config.toml
d_model = 640
n_head = 5
activation = "swiglu"
norm = "rmsnorm"
qk_norm = true
tie_embeddings = false
optimizer = "muon_variant"
lr = 0.00242
lr_mult_qkv = 0.4
decay_fraction = 0.345
decay_shape = "sqrt"
final_lr_fraction = 0.0
batch_tokens = 131072
seq_len = 1024
dataset = "wikipedia_en"
MLP neurons of a small language model. Each row is named by its layer, matrix (gate and up: input weights; down: output weights) and neuron, and shows model dimensions 432-623. Each number is 500 + 25 x the weight over its row's rms, rounded and kept within 0 to 999. Numbers have three digits each. A neuron's up and down rows have the sign that makes its largest values positive.
Before each neuron's rows, "fires after" lists the tokens most often just before its 100 highest values on Wikipedia text that the model never trained on.

fires after: " |", "3", " J", "rd"
L6.gate1503:530466497489470471512497496479487532509534496495498473501521530496513469502485481522529532474489487505479507478468504521506505487475527537509551515500485490461466516483514458492493513511494539511523482488492467484451511471476540497463503459486478483505502492499540498540498511504466519479504513496504501515500482514466478498479498524499495527489504480480516486456500540514500501499522498468497508582486534535520502493517463467485503502539465563492482539522503526487517486464463499492514550462515488466468510491528533453498464492527508480468508477504484548488488476501509509525
L6.up1503:492476462491485465511492515479522541507559495524515499509528550545469455510489501455523522496504465478481484513466473512432535483499479498518482490480478529499474512503466515536505493506473506521480479500522482481472511466519471509452493481514485491506485482494510455520491494493528497480524525486501486515527519493511524490498480508492534507494515520542507468493465513481508465530511488478496529532536530524524497477523466475496502506510447518494519509529485512508487512514514501499467508453472501536495491529526502469481538457536518487528517503546490535501482498509506483510
L6.down1503:494510487554491521487481519500477501540499487487513524537515508493532471526455514500481499482516483508464509519512548452489489534520531440537487523456504542503504533482479517513473473513492456514485496504487524495501525507534489517477488495523471535499477497486475501480473475483479467480492534459508489512493527532515463513458474507496532517471515506523498484498518542480524488518440502495489514475503538549509476479515495495479489464503500513480488481510425535476522512480496510482525505520506517506495490474507513496502544502506520496513499450495489506495515477467496503471

fires after: ",", ".", " and"
L6.gate2035:502475491488508480493541530472472477508509455504498555503456473458492478503479494462498512524487488483521500493501488473519497503520483462518466502501504463474491488532469523527482502460500503470468454435503494568505504485482534484507471483499488483527511485478539529464506471478495532521505512521491516527508526514499557511497486505520467510513506525501559480504535492495485488504532500491468425520477489484474509517523482483509465466483514485539478497470474476533512466463483476551530537520490506510532518520478466534422533483496456509511483464506527511475481504512461545475
L6.up2035:472526492509515508552538477519481475501452434527528517563483507521484497541534532485489498521487489471526502489485513478499531524519471528486501529482455496454500487517448495507516479510493555501489522495479551523536513523517501489553441542520499494509468528548498489526491504485513507502452502552528496556501524509530525478510480515480517525518505480478500521544495474503499479481479507491534481477497470545487499532516501508484491480446489482495513475464465467496490508454486491506485522490511528564516506490488514536470491477563506542503507476504510520502501477520525487502
L6.down2035:528491501515526527508507537472539490518469513500534473495530511497463528519528465468599515510492520499499499504502464523486522483491543509450498495526481474478478483491475515509510493493495479514536512542522460488476520496472524494565533531508494527510472516470509502522506497504546508479495486478497538477506492554511465485508487492494494502504501502507509510548507477474527475497533484520488498506499465481487478479538488493448493497501504550495546457490414458486531517505516499466495514481507470465517485512512509489502493478500496514477534484493524566524488479486503518518

fires after: ",", " |"
L6.gate2028:451468519471456488549542529496522490517516459552484499530522501485490534559507457486465501498479533540476522522539486483461508511508470487486522480548448536501541505475515486477522528458519497512514518465463437509459504520481501477498506476505512526537507544545522510493508503494521478518486502538469492515480466520506520514461548534514523512471477541505503483511494484554483493532521484492509460481486501515481522474542526491486516504520522529458498481494472470491474509480494507461516533516538506509484517526502483467459461482538538502513514494499504517494469509521493497462
L6.up2028:516442494515455504467496514488489489487493510511479529488516490519495479472492509470496499493470497480514526504487524516459475470473525507529511520516481494515508529469479517487543494473487506475498510500509464512472499536478468454504548488491502500468504490474482491498472564536531494498509472537495499523494521514474472496550525539472489578498465493501463492535484461498523495531513515457498481556506503501561486448503522531498478497470482523455504468511510491505505500510522529524548461496525486574517493462511485503500472478495505495527505491472444503479501545502553488478
L6.down2028:516501515501479519486555450469503565515525525478506502517509510521484478503447507481471486490466531504508522473427515508517523476497473514509477521523454514504515473479465506525539496492527505526461487521485542517502503479481482506482477466485551523521498484500484524509514493480523502504490556472506532469484492458524476498464527557515508496528450464480532528458481518474522507476481507478500494514488514498474478477527471510468497504509516517524507480523487467458550479510479455481450517543525505507488493514511499483503517503508485522543480463474509517522495476523501477507

fires after: " |", " the", " a", " "
L6.gate152:482487467481481528483490517534468500504512500493467532504498514510542525467471451514492539506559501506532518511516506457506519485507473492484526502483487493504518521510502507522533500535507510513529471520544480485498468464479496554548508474548491474493473524536529494462507481458451517497514526516523537495503536468488497500534493500502492489499506510464490507510474491549518497524501503510459516466512521491517501556499482477471485466509497486560538499477524491503452480491522456484536493469467430490457512501531521517515522554511460473508495509478521532520552523493531497557
L6.up152:524516490447449509451484495475499473505509530511527484506501473521524519510479564517509506547527530488451489526512507524502498508513527548495442534472534518475466463515473479455515523534515471513529486484486477515466460523474485510478483479488462517466492488510491489484508460498451497528534467478537513507493521488465499498505506509497523484510520474500526507448520454499483504493472506534516472504487512484488504487524491439483492443505504495520485501522469505500461472488495530497477499452492495492478518514504454488468483466449497485454521490484459530509513502479532510483
L6.down152:470479471467509490494487487492518484486543476485501476483504480504514514519493516487517458547473487497483498482491490557462465488543523536483483518492536477514520479520500497441483508475516473513472528501523521490477498554511528550476484457504485508493510500501461481523509471503465509526515470475471487463495504513531537523472473505477510477498512479529541512498512523470525483479466498495508485508516445482492524453473514492492515518529534482502523486513539531500502500474504571445505516538517481541494515488518514490502517509473472485507514504496492479431512492460511488464

fires after: "3", "6", " J", "4", "2", "5"
L6.gate435:475553504469511496474507505515480496484509527466484528493500489520502502493478505500472505521489484477541507533447509440437467487474495481546508491515478513518472486500505485481549517490528543512496520531488510566478507497511494516506480487480487461500525478530484495465509503480515501465492474494492523519477430504509514507484451504492494525464475506463519463493499498498496481518545489499470448511520465487484489504526474485510489459510520496508490494553476524522448526523532535472498554507513517496486472480424532464504487517466516527477497523495476480456499505489499497520
L6.up435:539500467506484508527455547492503493514514493484486502529507522477507491523506452483469554503524510485490431452488484504510485490477531511465504495498493508477498450488524486516492503490506506477502486490485515487470499485490491506558508493458521521523466494514493479482511502484509538474534481485488533455488474486476475467512525517526467497469496515472535547539505536485442485496498488477475530441515492503494474462489503491551486512467516534490550503536501501501481482498500462486529519505505536494497492498492483506499504505516492486514483455509502496496543476512515511466
L6.down435:534520457487487511500514498471468483505496491490462474490520476480521497491489512547539505520514563499511481500500446497511502570491530514519513511487466500528517501470540488458483476488511485499485461497515504520457508497501480500478498507446489525506517544541548463556487514482512551551509511537470497527507496479492517500495484484475509539490502522516472478489495573484489522497496484499460534514472484509464526527471477482495507482498500512486552525487466487492465518514529485487460491516499526518492531489505481503526486503544524556488500503515488529505501498526521533518

fires after: " did", " to", " would", " can", " do", " continued"
L6.gate1296:490507520491492487540480509497474504457492472499482464489484491496508463458482524482539526480475494492481508498492507530478494505491528505496502511494514508497555495549517515501548487542467511510537475543528520484462484500522474505490476465524469488518477507504491517503500477514518486503507471501530532445445482484536503491515475508479496522458497461504509468461526515504474499548515522501517501527507496486513468508497543456490523461513498509510493507490509497511490478490446476528487491512493475503494536507449557553476549502502542491518494465528506523500501494514492541482
L6.up1296:519484495499500518493513446494482478494492481538551446492474463517466471479523507495532502485515488517522508505511458505496520534526532497529508491507480531541521501518500504525541455544532512454515543504500511520581497497530509501496503495488470516542492522496508472549514510524513464496511506479545495460453511527533475520542484457481481457485508514501499493499505518495498488545512472492452511491452493479539471500499537509499533462516488487558458485489456504506500472519513474528491473521537480539527525513470517525475513497498513491511497489492485493539511485510505530494
L6.down1296:474480518527504507504517508462485482486491528515517525519499445513518472517504481478475499485498461473476482515498491545467536512520533530517451498470489461508519449461568472466519487470505508564520537518502492486464504495492537506522536481528514498483468503494504522535498505521506546501528485513501497519526494502475486481485512520477505530530481495522508484504478462476527466470510483510525501457510509505490491544531500504527486533508538505503522527491444467499457487492492527523487473467520490457467511539467467534467483579459502514511520519515507532525522463502437531527

fires after: " the", " his", " her", "'s", " a"
L6.gate2303:475448507499500486486506492511484498525511432482498538524507479522425575536492538496543514508474479447464488524497528465484482487525525529492499503509474496500552488486501507499525535485552503511487483512497466481507466514461510465479511490488514496493523447498481536468491485506494524489504490508507474503484487495476511533492466472471506517515516540526506484514504504511496537491504480537518535497497512505493466470475494495513507502472533492509498485488523465519509466462508476490526527488503449495522525460512510502518465535492447461515526503462522532483509493526504474506
L6.up2303:485489523524517483463455509486451501503521502529476499523489495496515504480474508487515493432444567484502529485481536512509526512524499481547466492482515509524472475497520513509482483496477505466536494488499473513486456520505501496493494500496523464548518458532507492471489516528489509516502491482503501496495493507484492505440518530518508487462522502510484530469467521534543501524561464521509472465490515554514515514510473491460482543525470464476498518471544491486476480470521480487463551523509503494515555482556511551540516532517504516493502482497497464483491495536492479479
L6.down2303:426513467487502468505501540493481489489492504527472502561506577506495544530561494479509504500500467473528542490491469529490540481531548511459493507493486555505468508489516469484513523543524497519474466442509465565482532521528470463468486446487513479489463492502529464489484510531522516484486489454496478490486482476483533504501484519527501523508500522493488485482457506478517501524456469491471502495469541545536492478534500498506516488513523524478475500468500482504493499517487490531487518475553487500516536530560492508522533495513485496519527465487492544571540554486509509510

fires after: "==", "===", " some"
L6.gate44:520534486498489503494546509491470453509532478473438523459519517478497512504543497531504510499465495501514519500521458509491476528462498523511493507501526478504507480504501511511516499486479522457436503480536471532525539484479496481491474479517515495494475500478458495510510527480482493463544468513498485481501509473473522479492523505494500462475488528480463510483498517471504523532510488522539512537530513492507509487502515490486528476526475512485489478491510516535458515487490510512502455478487490504521494518534517498514474537494510527482489501505484523520529551496511496464
L6.up44:523476465466507508512509533496511439533496502485514588507493499471481454470519492520490508527473527467540514482518495534538459504475511483496516484484551484470539506481486575462515472461490457482517488487509483541487484521508514496477436485460483469485496526494489504493496510503481518548529506527543465462501509533479522506515538480478458467459520475444527512523501505507466526493516516532512518513457516496490482484493542493523535477491454490460496471508500514561516552526453479529483491498523492530479544526503518504482491484488510494527509474529493512530496542533487530506
L6.down44:522480523490490465493500489488523496506458525513469485477487501508505477467481523465446499450492490531510520517513456514490507469488475513526518489473467497539504504499474482492491485509485469467510469474489514495447505459518527473501439502489468482556505497505454532491490514499507480514509483535475517522468490563504530498521519494518499510495495543465463511540486506541488533487473544514534548539505523482493557468509502494527525479487524464509514510508528484525479477508512543527487487470514468499499509474488501512472492525519486473494472526495541497454472516554483493512

fires after: " G", ",", " Ph"
L6.gate409:495470522536533506514489465509474527483469458458507546481523482504478490499514525521485488516519496471488520436482495498490503473498506514468437493477526530487518486438513496510481544521476480495515547503521529539463462482528481514489510494495454504455490512483493486488505505537468482488512497521517513518496526507499480490484483527452543499515500477526498519499468483521539506551512533482501465490482505495496463460500529496511505508544479484494532537489531499515485474480548532488484500521471519519466472501502539491530485506500491521553542457503531496457497539460510488479
L6.up409:521518484535508524510486476481483499507465536565457518497486520505550502505585505514486509498497480501487478481532511512502505523472518520498489521480490508548478467511500453517480512481499515487478539503496524537495506508518463491532478495550515455482481476522487477553582571455524532456506538501445527515480485532509551506450509490500532496506519489531464503511521549495525492525576509501501477515506477508504482507479482539499492488532480527441512464451493499481488500534475471510474490490492481503476514454475468473481535473477499452533496492483502526504494509482501478519
L6.down409:508527501506463501489551480523485515485497502521472526519482526505505545531526518484516506531483478496443522516464484507476519472505481500482524477493508501486494519528528474496507454466507515503523515514484527516500516505504499469558501523521524483507454465511533484477509526527536494483521528490480493522531531559494549513509524501523490507545530465489509467492489520477505465500536551492488522517513513511486496583484474543522441457482474532504469456497517494478473474518500513452500510520478495493501519500482516519486483449483494484480503487494488530532484490491512514502

fires after: " |", " le", "ure", " E"
L6.gate1579:530558528491485499502473519489470495521491465497522491480465531488533544522503504539472504503507505515491514517535511469498515501511493497489492516470552542508515507512517518539504534512541489526511463496469490527505465523479501527491473501530507502514450485513520472500502536486499488486554495467524512504497535436511488474505552503521480475521508483523538480531493446499477471514527531487530530525511504497519503533485527548513506477481553454493476491503456535486494489531452492457466491460506519506511480494510516508496501470442515580463557474489490461546487480547490446517
L6.up1579:508480503493519523516493495492511533509552496495509557489491514507497485516455500510510478474501523521502497501498500481548543520477525531494486499511537496509502480532487498531518525508478443518553475511538523485482494477490479536518511518453529443479529475489479476494513505516477514505504480473531484503498532502539517445512525527520505473493514491485500474569489447452522505509500504454531479505510523495527502509535521477486514452454494537483471491528513434519502543468524485521488492537504521484543502488511477462502498497491534536499474531520524452477490464517558562479
L6.down1579:494506571551499463444470467456502519530568528528492494493482490481515503525498498495533543496504469505452545526553514544549485489527500496565500474534524503419512535476512514512498469485491528469490554516480467458542536459529517498510505497492534519527470449505519483466508489540501507504506507495501499508499458481502493526477499503464504467502453496483500463537495481502473487529494544488521530501541503523441553550469508462526512504512482493516482484470497506490543519495509487523497506498520475489514456492527508513502507474501452462521506501471509526517529477493486502466